Part of a small language model's weights: RMSNorm before each block.
MLP neurons of a small language model. Each row is named by its layer, matrix (up: input weights) and neuron, and shows model dimensions 128-319. Each number is 500 + 25 x the weight over its row's rms, rounded and kept within 0 to 999. Numbers have three digits each.
After each neuron's rows, "fires on" lists the tokens most often at its 100 highest values on Wikipedia text that the model never trained on.

L6.up325:480491455514517526520527524480465502496467501522511478543519483502462525528483508526489540499446505509499477522503508514547520509492497515507473518484497532468524500465491480518469508503548530509490535491526500521532474525470493511535513499487512588471528503486482475486521543509464496495496463554510548435492480561512477500503517525494506464503499485450450458507495516532501460468479514533476506491491437496463505489490505488512496496497494471443489484504457484473526503496515506512504497472503517503513507508479493485490513479477526512478513525526482463484452527490536456487
fires on: ",", ")"

L4.up652:509564473500494540503487508479513494551531539483471529488519458484545490524528507514526509490513512499511490453513494551526453487517464513545532480501498507500518513469522500474499506512526522502536489519485504500522524494439510462497506477503547529472512490522519507504528470506437497480492485512526489496503469528504427499502498497478453464497533479454442510510510535530523467480504502471506474484462489523500524490469496482515498523571479486501499496502503486494474462498578494500510463505489496472517525530491502493499523579521502507526530489477458487512518493489491479519
fires on: ")", "\""

L6.up479:483509503489493501528502511496543492529559528481503471512534481503493499554560472531493484504543471460493488483518494521521513522493528503526511459505503485478522537508510509485485495501532459461498541492471524553572493488522503509498478491504480546494519507500528477499524528518489505491522495571499531532483544496518480475471526498492494462513520433493493523512456490491479528522512533486484494478502493531530475493494487512506488497529499497489535474472506510510474426540547502480504457525539550496505532534490504528488483563475510511480536547545499483478473505470476497477
fires on: ",", ".", "ed"

L6.up890:517496517514520564549501478562508497485505441548497473495481470471508556492531531510496480487517512545508520475487507534528493494498490494545479544508510490473509478528471489515513466513560497528505508530478526537475500459534525536552510499488508500547478514499503460505480477486459525518535499472521506523479527501470525564485502509466492496530483519476481520478465499538441520533526479508534533476547489583502525530517480497521474490510460501471494490562494458496480500514497496508493484514461487527526553513521505528524474492455459529505503504520502513490507521490532488478
fires on: " on", "t", " at", "et"

L3.up503:541530503516520524503511529494544493536529503496481498508527531559535479508540533518511575468491545525507474501491528491495540491520487543488552505452534534444531505516501507515481511519484509509488501473510496496498517496494500502478492490493494489468519553462453505495500496495474552510460550492535489503436494482451470500526481520478494451459484458519465489484468540533501518498461500458536467501496478511493461482545524480540506483522484553495524478537486467490514494464540484462494474482489519526500533478492554500491490449463450477498511475510465517496490491524491494492
fires on: " and", "n", "abe", "ry", "r", "ym"

L4.up1158:479487480487504514525512509521477514546501498498470471526493495480531509532546499477505511492524519493498483445549480494547491511510501507480496484488470502520493488507545481473522521480522506523517520504539570544521507477500506474508547428513498543501488474475525542510497521540439517477502519577494536519480509532501480528491504503489499512501516474479488471516450528539504491499516492507452523473466484515516518501492506476500497512497518475496499484507507507478488486560500521495523481528504546508499535546531487545522465548485504521483530494560494475489492534501493490528
fires on: ","

L5.up802:489514501532491483486471499461533472503483472496506534524513438478494507519494507539528481508479494436520515532496484492537449494552537483510472513545555488437511480515517494481510498529539466482537499481519536468488548519522484506489552516504516533526459519497515531494474469524473510440510518494495485480523515538502506524510479503505475450458498489460467447489481495472497501498535503520513482452495492459466495490503515542495524490538513475527513504537476486494502489525493506483506479505514537512483493519491486447522496518499509505522475504511518515498553518469467496481
fires on: "ali", "ti", "-", "ta", "–", "s"

L3.up127:475514492523433532506503516543530499536517503465527522554538531522473497483509523498461537539509535517480457472522493489519501489514462506497479503457502490492561502520475523509513490475466521451466530480495504541516491507477510495533502527485516450493508492510486515490443513502474526518511489458494489527498481506490530513457475505475446507513503475500495461472543488519492449495507495485468473525457447555508501533486533505525519487493470515499514489512451564510478487476525562509559507497488487537516477540487470505466488482464492462531530513490463476502497541430469488501
fires on: " of", "er", "d", " after", "ela", "ault"

L6.up1453:471506532543443553528495516494495506521485528472489480521505512500522535508502538523453522493514520491477481440520470501525498484529538510539516481454496529503508459496490491512487529500508490503493515514507506507503515500508480555486477495508510513536516561556503564512462491490502509513509522510511500527513582495467454508466498521502447486545543462510480449512449492572491475487499574486505477485488470473501484472479520482495510506501463531530479486481452485471492474506510540493476520528484477537488533525482517524512478519488467488522500495461488498504482530477561477506
fires on: ",", " more", "000"

L5.up1400:490490507539516541485532481500495511487520534451475525500493482470505489523471488495498480470471516468522517483493529542509457523538467475516461465493475535522509508502460479506528490491534503521513508506514490503522496500498515473461476496454516510514492495486457466490501491555505524523510502498544504531487482528479477496507480495455510500513499546430502541462540502522497526519509484498481489527484474478519529495501539491489534519538476429486514519560497487512467490494556502507513477509474515526511524509485478497526477538426502485582493533518521491495535516501524512484
fires on: "y", "s", "h", "al", "d", "k"

L6.up850:507478511518496526479506488523478506498440445517476495510512485509461494527486490486526544491450509458502509467496512476512530514504468515480502494461495489507477490488488493548522518538526536504497527505507518504526486537490499462540491460521511513521517529523483446484480476492497494502492476457501520467500491558522468472506509448510497499492521488476486496532473498443510480527455504540457475495481509511470482478471513488520494511497488448499480480471496510530483455493534483519492526496495534497496512481503501547498493500526526507515478484491464474512483498493503464487
fires on: ",", ".", " (", ":", ")"

L3.up575:509517517572497550462496518559501495460478496536502555488556494494493488505489499503503489512470505446541475465563492552531514500513518489526526491494500501457495521523519480526478499503482494520506506543501527505511535494479476550548465495471475512551502511529510477491498482486454484501547476521489495516413553527477532502488470467503472506463519543496514458502503505494536475494516540526554506509523457494502473491503480533527538525473465497490498514468482500498501503513520533497540494503501489488512488504524493519508502529488484509510487511540546504460494526425494496510
fires on: "ng", "b", "nt", "g", "als", "rs"

L4.up767:511513503523511503473493520506488500548496528509487527521488479499505469542505559492512482481464551536508473492557509503530477496498486526505530536451456513499494502497503492488481514511500546534546518512554528487533533467489493495495514464501510473505524490496518517517500475479485494439515548554505501482456457513504476519527533538541486511479486466512467507480474562502487499469480481542490506546496470511512473488497511518509505483487495520466471520494513493476488516511498526516522503473545506511481497475481518538512520571540484516519495509512522487524500500535484539540
fires on: ",", " and", " or", "s"

L6.up998:470521524511446499525545481495521484541510464482488486480554511509512533443497532516529524502497478465506505477478493492541491519554516503483515480465547499492479484592519528497522521501498525487480523529477497479513541516507501520536483505474451497567504538500511498473487520508434532496489521498500511504491570533445504482472448517509524448476507476502470472460519523501513490526515520501536507453463508526480531492478524540495451505526492496548483496479478534492508494459527527530509440514464524523485497506471481446492516533493527514480534485530496498520496563479504508529
fires on: ".", ",", "\"", " in", "When", " When"

L4.up503:490491508489518486524496498535516509469470457536510447497554464548526557470493498482527483548486490499551479539473503526536489509509531497475448490522519489431478487510433495520491547508530501514471548527528474513520483534457484498526527459426496520518484534518484535518504514467531481455509527518532550500512539508503488486516440498527488459504468493459506467503501500495552470500499512474506508494500486513484497506488499523496464496478521500535488477519466511535516526469489484506485509473442464506490503530475510530458479467499507451518482490501496511502538505490496518467
fires on: " |", ":"

L6.up275:498541453509468566535497503487506473489536519482502499482528482491505513501493515512475491537515533457482506519526475533557476493475474490539543461460469467505499525506519464497523518519541493484482506530489479500540523524481497463516507517474499541513477575489503556489506510535443498471577536540500481503534440486486467496502489539479472513481519514488445464533480534502495473526500536493509534488484502527518541500508512497508478505498482462467500528508483529515537483453535455539499480518474451525486452486535467526488520524484490522531497507502486456515466514528516499492
fires on: "\"", " up", ")", " create", " down"

L4.up1394:487479466480474477495486532513516513496500474495462507493508490493528498499549500489487520492504501498513498492531589538513491534518468532518514548466469484465487506526492483511539471485477494463503514460484516500535471518475492518456536501493480474519513525543500542519511500498482508523519495498502496508474493522475504482548481520540478503512559509457497525500467509464502452484498535490482473473515502517499497516489514559512509523526497523505483500500494502471508451508558484501522506496480514520539533509479507531517479477502540465478498507505480501520530502472481529489
fires on: ".", ")", ",", "=", " and"

L3.up1081:503481509486470512433480537472503485502521477468523545502499484510498497551487522496512478546497510482534538515501508544475509470477498536490534458512473483519520512497519501479484475483504489465513509476473505495523489513535486502450507453510513468515505534490482517476490537493497531518509477504481497498541497479554484506495533508503489536513519445523533459485518520540525490500485499501452500536533509453473482478506517507481477487492483535497478493475478549488502528508518506525516470513509513496510516516522462524506495499521560485522474498501554494488490522511462506482
fires on: "=", "|", " ground", " 10"

L5.up119:442471507505493484536514482513530495533482461490490440540485548512522504472492513482534513522472481445534508489498517494518485519520519495493488462513493510505508504492487493483488527490486499530515520514524490509524521479493502543559477481497484509500517518528491489535503482494514547461507525525509554472497528572465464491500484523499498478468544489524482507541539487512470446528495507491495514488472453503454519488486536489491473507499515544550489526495509516450497510537537484475525482525451530515465496483484478515487519538528482507494532498507491470534486442475498475489
fires on: "\n", " |", " that", "\n\n", "-", "="

L6.up219:487532445483507540531497534474475497477512527510474466504494499470514539477511488525505517485513528495498454482527508552498470543455486505486477481483471478514488500488538448496480475467542505497493484469533526518566519489479491521534509511538531556453503520454490469486531496500478489501526491527481503520515464542485466495518533541445422512541488480482476462511479499478514452492471514519478507499507464522535483496451515523499513471479509510503483506486514489502534503471514505486535454506533519475503513526494500524498576505502497533522524504503472511483502537522494461539
fires on: ","

L5.up352:469499458542505532513542499473480506524494514527456490500525473484504504510516492501476530498461466505494487505501480496507492515504533520516508535436479495488537473532493492481497526434492512514499509515506538513491550520445503494456523488510478500516516529481514525502456489496489502532469539493487526469521518527455460516523493581512503519478510517482443450520477501501532454461472554494494536477455504483494465476511547487514499493468519505518483524503478485481500517472561514519576485484475487494461483474433510558485508492503509515546507508493469466480506581498557494476
fires on: ","

L5.up656:490510509532525521523525503507522468510510499501495499502477466473476535495471535475570504495527503479550480498489493489475513480547486505476476460497478529525523486491492502543504457485548478518519516444459534499499510470483484472484492542472491470504502536537429451477539463509497488503444503545511518503495516542519463473521546444490526484481530510497511444480476567484513499525491482521500516502505447511525498476497494474517539531472509454492482508490483502492509512437465473516479470498509426553496484481480508481495464516527522472469496503507449485567478515529506489503
fires on: " |", ";", "  ", ")"

L6.up415:443487479536479500504487515513566487523511470461495467498478511563514501502504488538526460480489492485480464484512514491533488473532490508541520479455512538428494515504517513546526534487494527492503513512519496520487523493464507524489516500429525501437498508478494519560480513515492479479502517491512517512470458497483495480501462543488504520526521481459489504495494495528454494531496548488465507504527470520492482500489498493504438460492505522514488478523479467491535513497546523512483482448521502500489496537475494511522538505480474485484498548489516488468490480443474533505
fires on: "|", ".", " |", ";", "—", " +"

L6.up1066:500492509502484529501545498489505499489497456504518490507494464546551545490544484508527524504460500517475493505491487493515479511518487508495512511482483509510450462513521523532504532526487520470516498499501506531514512496458494472529494457493428507531528515475520462528504551505491483496500534507521539451530493528508482492459494534506465494453489458464434486493509524477489526525498518512490473499506520486486511493470542514502507481450483466535513487504463461508484529495540504518556495490502512524502486495482497525515499548468514519511496494487514516495540521525488486469
fires on: ",", " was"

L6.up3:499464484490521499501511504540513504465483483520495520528507515501528506485489493493525552480480518507577513492497522498499473510546517503482493501458501527499495436493508518494531499471504529531456489510508551528515484481489490504531511481464471487534471512485468521470469499514499517495513502491487530499450510527496550490535445508469507486501565495489464493495492538516452489492527503494498529500463490491484469485473500545488501520535491517503485512504489510494494436511559481512519482497435514513483476543513457535513509518500497517525489493449513484552494464480491467489
fires on: "="

L4.up803:479479498482516491523499498526462488458466478467492501521502463514554521476500506471484521547520474498502527500496497511509497484480550492522494489488534526491538535554531505503502523486534492489481559534528513548529507496468491550504495485510473476493469525532498522491495489474497531529513534505500551491482487533480531516500447486486462480521497437522487482503531496521447510495543469497487496473544511473521475529494511532503506498542521484547491483494447486545504494475524488512504501495486471509466534529498491461513475477534507451498499498493478525509455530464500520505
fires on: " |", "\n", " (", "le", " 7", "ig"

L6.up430:442491466537508472520488507481528480512482496514475439496499499511491504502546474493518524511477471507482479508471498513518482533511519534485490516546500489473535498511491530574512500473473507521511457499553510553467500539498546498494494487531512560521486497479511504492507488474479509524500510511534563489542531533484465502486484486500519495507498498428500528523490472503520489511498535442508477489503518528518473572513511520565451460492498492515488460513493500482448522485476479551516474509519507479564504495474511451495495488482532487456485509497482499485500476497511489496
fires on: " n", ":", " res", "{", " h", "t"

L5.up1488:468455457465507503521526477512520497479484539505484512508553496507530507475478494510509524477524509513505492496518493506531515477464489497500533495541494504446512474524476542504487506432526498496483482491532527522492532497555525515507482531443509471525527512498494488481476509497448481476478483481503513520492546541509487491499471485475474441473509505479528503451539524506489505477533496460487501514464497473505485523526492516550561439499518497507468502503483489455482505504534506513508537499496523536523529503512490485455488504467564485505494549489505495505483503527483486506
fires on: " as", " called", " SR"

L5.up537:494488518534488458477494490524537506481517502522510513507481514496522507502526487503523538486494555514498487480510516517531498531538475509514463480491487515439504450493437498507497502496470507530484485515524532505507519549495496527464506489486513483522523503509484524474460494486498544454473515488501542444480483539516478471503467502500529497471529434456451483505505524515478517515439515471492491499538479475509538520478563499507484497503519525519499484552481527481511511522484549518530500462444523543502520486503492520505504528505518509548516469498439477505496480490539520517
fires on: "|", "-", ":"

L4.up564:520515522493475582476489511496479498503491477517515497514508487493488492504526495522453499495477506496532472486516497522518496467471457513529513474490495443515491486530536489510522517465545487517521538487514516584513507531468502466488528452494481547473506503505538498486545547522498462470487503509471522529468490492495509519512517497503445453517527468498482488519462559477531462486486536495454504510469511495523478489451521482508513498524462459512499523485497481502515488530479500512505537494520539485462510540502474488490529506530536488491517514524511474486494499492541492482
fires on: ",", " ("

L6.up1388:497516508512445490515511514474463491497485482480521535482502513495472462507487483530521486527448503484524465503515515511515498466524514518537469484495514482469525450509502511501492557515519479465467559449502500477458537502480512483476506468507515500561511528570554459468517536496459475507463490479483521446462528517534487541485512503486504511476568479498482495516528506506465477524499520479492486464509537533562551507522521474520522481498519488480539481521470474476490506516520550528487499474516559516480519518533490501533522495494495506545514532475521502492485541497557522505
fires on: " The", " A", " Trans", "op"

L6.up457:507519501525525516499529503521494492495468502458549512526528487525523548506535522468527460526499491501520437525521500499483504524456472494515457497490475510479499510489511464528498524505510489499498475505515485493513526492478488479514515500537510484505472505503493493492515512492448499474488520550502529481517517470510439476530508487500509487496549482477502516481524586478523501495436513513475511474511504525470505534527496512517530534530499491504510483535509497498464514514486499537535463472518495510504563492529459487465517492501474484555549494487448463462540483530524516501
fires on: " the", " from", " of", " at", " with"

L3.up396:525512541496457516492502531521475489500511515483517528452546466494535489502488536532536525505472493454482476516472523464542459528533473505526519478519503524503495530491527466492498539510544482482532499536496536480532520527537502497519506497482506526495537525526507470500476483539501519486501490524532509512478492499452485493523516500503480511505524479507495512512450531468502510510501493532540485472443492488547495474487499491508511511533501448510474496496500483498517471482529506490493496502484477499426521516529483505520519503449484506507479492470486502525469519518485478505
fires on: ")", ",", "s", "es", " and", " They"

L4.up758:458509487478486484552506498524522477511475496511480466524559489540501526494506485519549502493486542484481490496502496510531488525524480497510503493471465477473486514498492459510467526501489517456526499523514475491521512519469499546503479431485562497453492516490492496481539469519474528460519524543507501487479534487490446498488466482530503466532528499482478460495481495534495515489498504518534463481501495513515512495512542520506454501487500458515487453508472569502490523508493465480531483491446501553513491481490496523522466467497487499519482468519508470469530490497468521503
fires on: " |", ":", " A", "no", "ing"

L5.up1362:451471499498497504509488464501542490443487525469455457520480495495508534513503508503478520553500545516502507490515503539518479494515519490554501457507484470498516477551462485501546488517468456486508476515570504493515508462482515496514484495506530552495488497492488535490499479497479509459475500476526497516508499493500526477470491501472489493491488509499502512455499509488437454480465484471522517539523489514492539512503504526535509457491521492492499495541471511470465494526490476488497499502475493554515517481536514518462507450473507524488508542537522464509507520489508447439
fires on: " in", " near", "ca", " as"

L6.up648:484498486501461550488500513490512479492500471488507479508507504540497538524509562516552535525495486512559511478480515532488492541504470500516498422517562532516474511540505527519543510527516493525472499554507522517511492507508491529478486479478504529542495528534496540485445477440494474488504517504519503514520527542490490524468495491532489405506515447494526472468467513557520494503495500516509507515460470475500533503499544497508438525488445513503478508485458513450491534512505502472505546486443528532508462487522477507480544475460505542526487521495491506507505556517521484463
fires on: " the", " 18", " 19", " 22"

L5.up84:465489514497476540515566502528484483491463465530470482509506440504515543452505524493477514535483482522519492512507517504441490524527543481502494451532521550492500500521527502500459528475548491470464517525502517516497487508520502522540492449502503560584472480463529518509517519413486568496490468504498512511512509522489489501494485490460491452515522509478507536528520516536547511479459489501531523485502519511502522492514504489501496502507503488532511498501492467516457502534551478490491484494474531533443518523484497509515479499521492515514499460471526522504464476457480489434
fires on: " |", "\n", "s", ",", "ment", "ad"

L6.up1059:481474489524528512488498479506523498536515481522476472531505511471523521503484514495486501510507491477540507488520503487494483491501468508507504512500517527513552528482534454504468472487516491511562474490499455513520516499510506479502505518477505502490492539509517506476478489477485517482481487514489508462513527496501457561520542472485508514477540486510537451530510519482472500508465499508472517502497503498488482488528528466506484540473508505505487505503518502482485521488520508502458493528492524526504517518536502523490491487484491487476514477475486434535511487516499496502
fires on: " |", "-", " had", "  "

L5.up1506:473524496523504494518455483507529499475479467495499543516505458510470502511453503531476518526464502495555516493498512489520486514527520510478451491528534508496522514491488526487550482477546488472498518464516542522513520448502477513474495503462482479528474542481501490513479478507475508470533513517500482500525510521495501535538505491458502482521486528506503500490536474466494505497526458508519462535486481506489470477490507442503520555513494472500550482528489507542450477461540515488477488486500540557461511523456505485476528497454558512498474577496536520505463501451471449503
fires on: "y", "–", "iji", "s", "lo", "an"

L3.up1148:500501504479491581530526495523532485502506525488487493504568452485517513481524487545493526493519512443463458477527495508515513517473485484499511457514503526510503520492495460489509505532537491507529524467485503515517469475475500461494530461494541508460475505499479476535490487479447517512503533519506462501502521506479474475509480536508455487538490449496459467500483523502502545467483501514521489502441488529527524505507498459509505492549476464509514480523490480497533503514517536530475512505527501520503505510523521486517536506474492473504498529503473504521499522499528499497
fires on: ")", " UK"

L5.up468:501485498478514490497500482511498492450466486507539467500543509573504496492511467508476555483532531479481493484504519551549522527549508508485492493469534497491492508501510491522537502487476500521466526516503516562494489500481491502513480475393515514528499535539494508489503515521488509488532521544520492539509500518503458486498477513512467528477537466460472483483476484538515487517495506478544506531489494528514457533502510518488493450504507520500458471514484524509523489528519480531492499482452431491484537505487495526504489451507466513575501495493498524546503521515492508540
fires on: " |", ".", " her", "-"

L3.up1415:490528509535472525480537459495462484501491522491489525512506541525467476513516512471511487514496541492509509490492532505504499494490500486524475498508472450526478491517504493520482531466570474507489491494542521523493543496513508502490477465447541500476496518481515479503523516549475540512537491472498487532462490522504502517508496496529500432483498503477502480521495548507495493513506474490499490507474507499511517499516463484503515490537495434466521520510471486490492497491477510476521510507565503632482497517529501525514491513478485513489469529518509511491520501519469437486
fires on: " and"

L4.up661:486466500564481492511491492535520502492466494515479492479513515499510522497518490476476477525469498497503494519480488484510494492488506513535508459529502479512486468532497524571536512521531488490506481536506522497459488509508524506510466493485480511473484483445466536499491452503527494459465508490519525464504516506522414537522483471509546553534504450430463506507519489525499490519509551506499470489482488466476535518481552526544430510511518510548556507506465516512460521482502526518497462462483495491485488503473488570501531499508480544490502506506533448475482517478530527496
fires on: "t", " |", "|", ":", "et"

L5.up1534:523529494537432472479499540506491482566496491473479489518485487488492499498517517501549474456487488502486509505514521477496490493490490499496545507489463497494526506494531494515514490524516522480488501439501523494546537561552497511495536492492494471527512530544519477463492506519503489477497504553515484529507533525514453520493486505499474470486520463495482459547462579457540490502538505512474470473455475516506496486452494506493511520536486509489503511493497492508445422487556468488453456512481502498519499486501514504488495482517472486525565520507526497504509518524499491525
fires on: ".", " after", "\"", " After", " expressed"

L5.up1379:488505525503499510466512467521471507486473469474524505474503504496553514514530523546511566511491486507489512477493563533469537474550508517510511495484552500495502525543508497510492504509479484554528531517512475545524456516469523505539489521461496510517481568501507507526480521472453475492493524536477536484478523469495484493471514466460493527480498492509506485495506487534504468518516536494476518471529446529471525473489513501495483488479458507497490495513499563480540513494570523508518526524475525515475515510495469477490505514490508561506510496485475522518469509523510524534
fires on: " 17", " 18", "17"

L4.up472:470517538484516467501526518503525508557486482522502522505538461482508479526499522494496517488441511486525504503542502536509544524523484511501487456508501511449460529495491523501514541520461539494543492515526519517529498512472490500455549463528496547450546495547481490467506471506518496478490480496517556490512449534533485491545532515546493517542549508439493526527452533489527469521506495523484479493497476523513477491529505501532525486505489482481498453484502451514485489488509531494527500463500537521514528514501517514476506468498502497515509487545516462483500461441498488510
fires on: ",", ")", "en", ".", "sha"

L4.up1145:455486491505481536535532488529497504483481498495505456510543474503509510512500537515504507535496492509521460498512511513526493502500513490488522451477526468471519522542455520523541500522553467460463506508530459540456518511539501527537479452491479483510499529560487486560498504464501480528501493489486506532497475551511514473504439471493489458510510472424472506505498482514515483534507556523483502499517459506464505512473504519529477484482509514514499482474500530487459552486529490523530470477486466525507484510476450513468449487472518488531491496532536473494504546495485480472
fires on: ")", ":", " –", " -", " by"

L5.up499:494486459522482495571493486479454481503488474508533485496515516512523472491532507479483489528496503536558538510495516514511513493523549478539516508483507473492545462535458483510495482468519501503515532511501451510528511479437502512488512487465441492517515516535500492538535506512481480482509507565519524503485525504545503558459488479460468468444465477456456477470506494518511477512506542442489522535534464540480508476503488482515466499489511467496508500543490518486482521504495512533458484501524506501508481508482505522470518511447492504536473503478529498503503515476474501472
fires on: " |", " Ret", ".", ":", " –"

L6.up313:489517481520494518495510511520465512481493486541471512510495511513488490495491535518533511478473519499511520500484510504517504513513461509505496496475524527499490504509514529515476531560511531475502475526499536470534532522453499501513521493493518524506544511552506483536471508526499509489521459507517510433474499543504481497558488472564480530492505496488471453517486479474528471518483496526481475500482477497488475474475548481519510514500503489531488449486505501483534541517521527525505474466482534530446512466479502523507466499505492527551468515523518441535499497491514445521
fires on: " (", ":", ",", "19"

L6.up1186:498473512511484502501457472522503483530455436478477515495478459485544516468492492481523540494513503477543454477513532498528516506499453507482425523483522485498474472498472504559521492539492487527533501472489466532533497503515478460489519511509490462512473549526513543504483519492452471476511470506512497488494536539474479467469530490487502535503546472499504461498487531491478486501460508538467518467518521522519524523502536488508505482461498477529449503487515469470482480494494482518507466473473491554519489480498519474473503498505495490483526475477471486500491508509546569481
fires on: " |", ";", "|"

L6.up936:478488485475487482507489517503519508485504466480482456510536480509506508504515507506477540493508491478555497507512563511512505527531468565492499512469476490471493498552500502516509463526486515456464516508523500497531490527506485549510488490496447486541536556542506532532531472526508547484506484508498500545500521512480516471518479512525461513519556515464498507493467538497510454470467521480497498476519499533492459536471516545502524537540489527524450484491493510462474444531572477530499490530464520507506509501453487522513487476526521488483480506509480521521490525491475523517
fires on: ".", "=", "\"", ")"

L5.up87:472484498512515475497553501492530480528467513490525458517505489515522533537481513460457477447489531523574532524475555550528527512514532496518477500494489475489516501478473518521522489501473528505501523519498525541532500483501512492480510432520529487490534537493519462476529499484511486507534527436524512456544473540489501482460490490495498480496559537493485482460475482524486485506514481512511504534555486504511492468494517487530447498498464481528502473504494502482507533473497470550501477463496483526500502460468466480483465469518503464516458474513485463481490510478514494497
fires on: " by", " with", " By", "ept", "ph", "by"

L5.up497:468494481566503504511479494490486497498489503490527510515541501517490479535519526509480546497514492530473452498501496486515501534543556548479540516500494505430502485534516466561489539439495503509509524495531496517471479490501501524495512520499484481557532531500491525520492490490466501485472488487533500509539484538452466527510507521519510479483518450452479482518479528550481495486507506528486492478470519482496492478508534530519471537522518522521508489528475536500477513500498527511515499487464511503457444517491532505471474498493527489493508530501493507500527476482546469527
fires on: ",", " and"

L5.up913:567489508497476474503490516513491499537521493482487478495484535464518549487507493497480460488475524494526520503494493524524480500511495502474458512510522491519504485531506495462494530497501490517527522516490525568577485503502507488506565526505504548482509506444522500505485511494456461504498472522508526474459512512516538511512527481453506493535520527463509493515508566501509495533489524493479469505492468509521527489483506474477505510508471487507523520499484501468506498492503493492480480457490540568455522495545497510501527540482495498475529491472465463482483563550524496457
fires on: ",", ";"

L5.up631:505513499529516548509476493474507490542445519490511489516527492546512497557525498478535495528461554535500488470512521500546457503512529479522538439493560512479514513543474529557506499472447565500473508497532486494528464491500506538498499501468475469501491492532472476538510461544522503485504538531497552454497494475498524498477489500457473465491498485466506488485568492532503476501479514500523478504525499544496505541495527476545489518510506516552517498528485503489519512547486516498542474494493484513530518511495504471485480508483494513516493468479499505484539490502485507501
fires on: ".", " |", "^", "mi"

L5.up1119:496498458515517491489524517562523495509507465481507461483505488505502559524515531481504526511520537501513486484577514518531528549494492510537473436471498468503473536496492543500497476498539520465521526507486490500488532502487500535479537513517511470497498513566511536471521493539485551484517522496546483457487521497482475515488495505485500472515519492494497471484508525508494473515478505479494483484497543501509459490496508486501524521514509494504460461506515513496502473479509493498513499463508496530463509477437496467435543512470499425544516448497469460531526477495513484512
fires on: " with", " at", " for", " to", " won"

L6.up417:461520527531497518521531509483550495480500532541457449476556486495497562534522492520495506496498489457497485456525507528509488548548512505541546478538546527496543501520524517500488455487509500451504507542515531518482515539478496521532518491484496559482516493491502476488474471484485498539449521544535559447511513541497479477506516529554467518530500500453465481507452540526529472473482549498507524492506475510473493491464540475493514503527499518515491464480509512517522505519501533519520472510511492516494527477486542479508482501459504491515501525517501429502478515529523489512
fires on: ","

L6.up5:499511507505503509508479480522480482501475510489502470518536506519491493507468520481523486504486545499492549532541517483525506504563483529508540503486481492500504499505520497513472444512506505508486519546513518533524480459532499522489482449508528546494485517469510539524484504481440543543576498510514503502515502507466518485503485530518502500483496441491538508502503512497493436524488473488474475553531483520533547545473488489523494476510513510489562512479510550447476524514483493504491465488503527527456478511519515535487508513525496503503505558475495493470534585514488479505
fires on: " and", " as", ":", " the", ",", " one"

L5.up524:476511467490477505489527472534514489511509521509475432559494498501498482470521524505544502511541495482520492533544517510532519498501438470517465457484481499486522485538512466483489496469521489488485513551514518550527511508474505475488502455466490480511484516489510509529519513536519502469532496493517493516500497500458501534494451545472489518465513511514463514485483525553437518544485495510541458505499464532479518501502495464493477478475468505474499478493494499507502493503536510492495526504504499517494526488504536539496471498447465500543496512497460496496548530506535495532
fires on: " in", " by", " at", " joined", " on"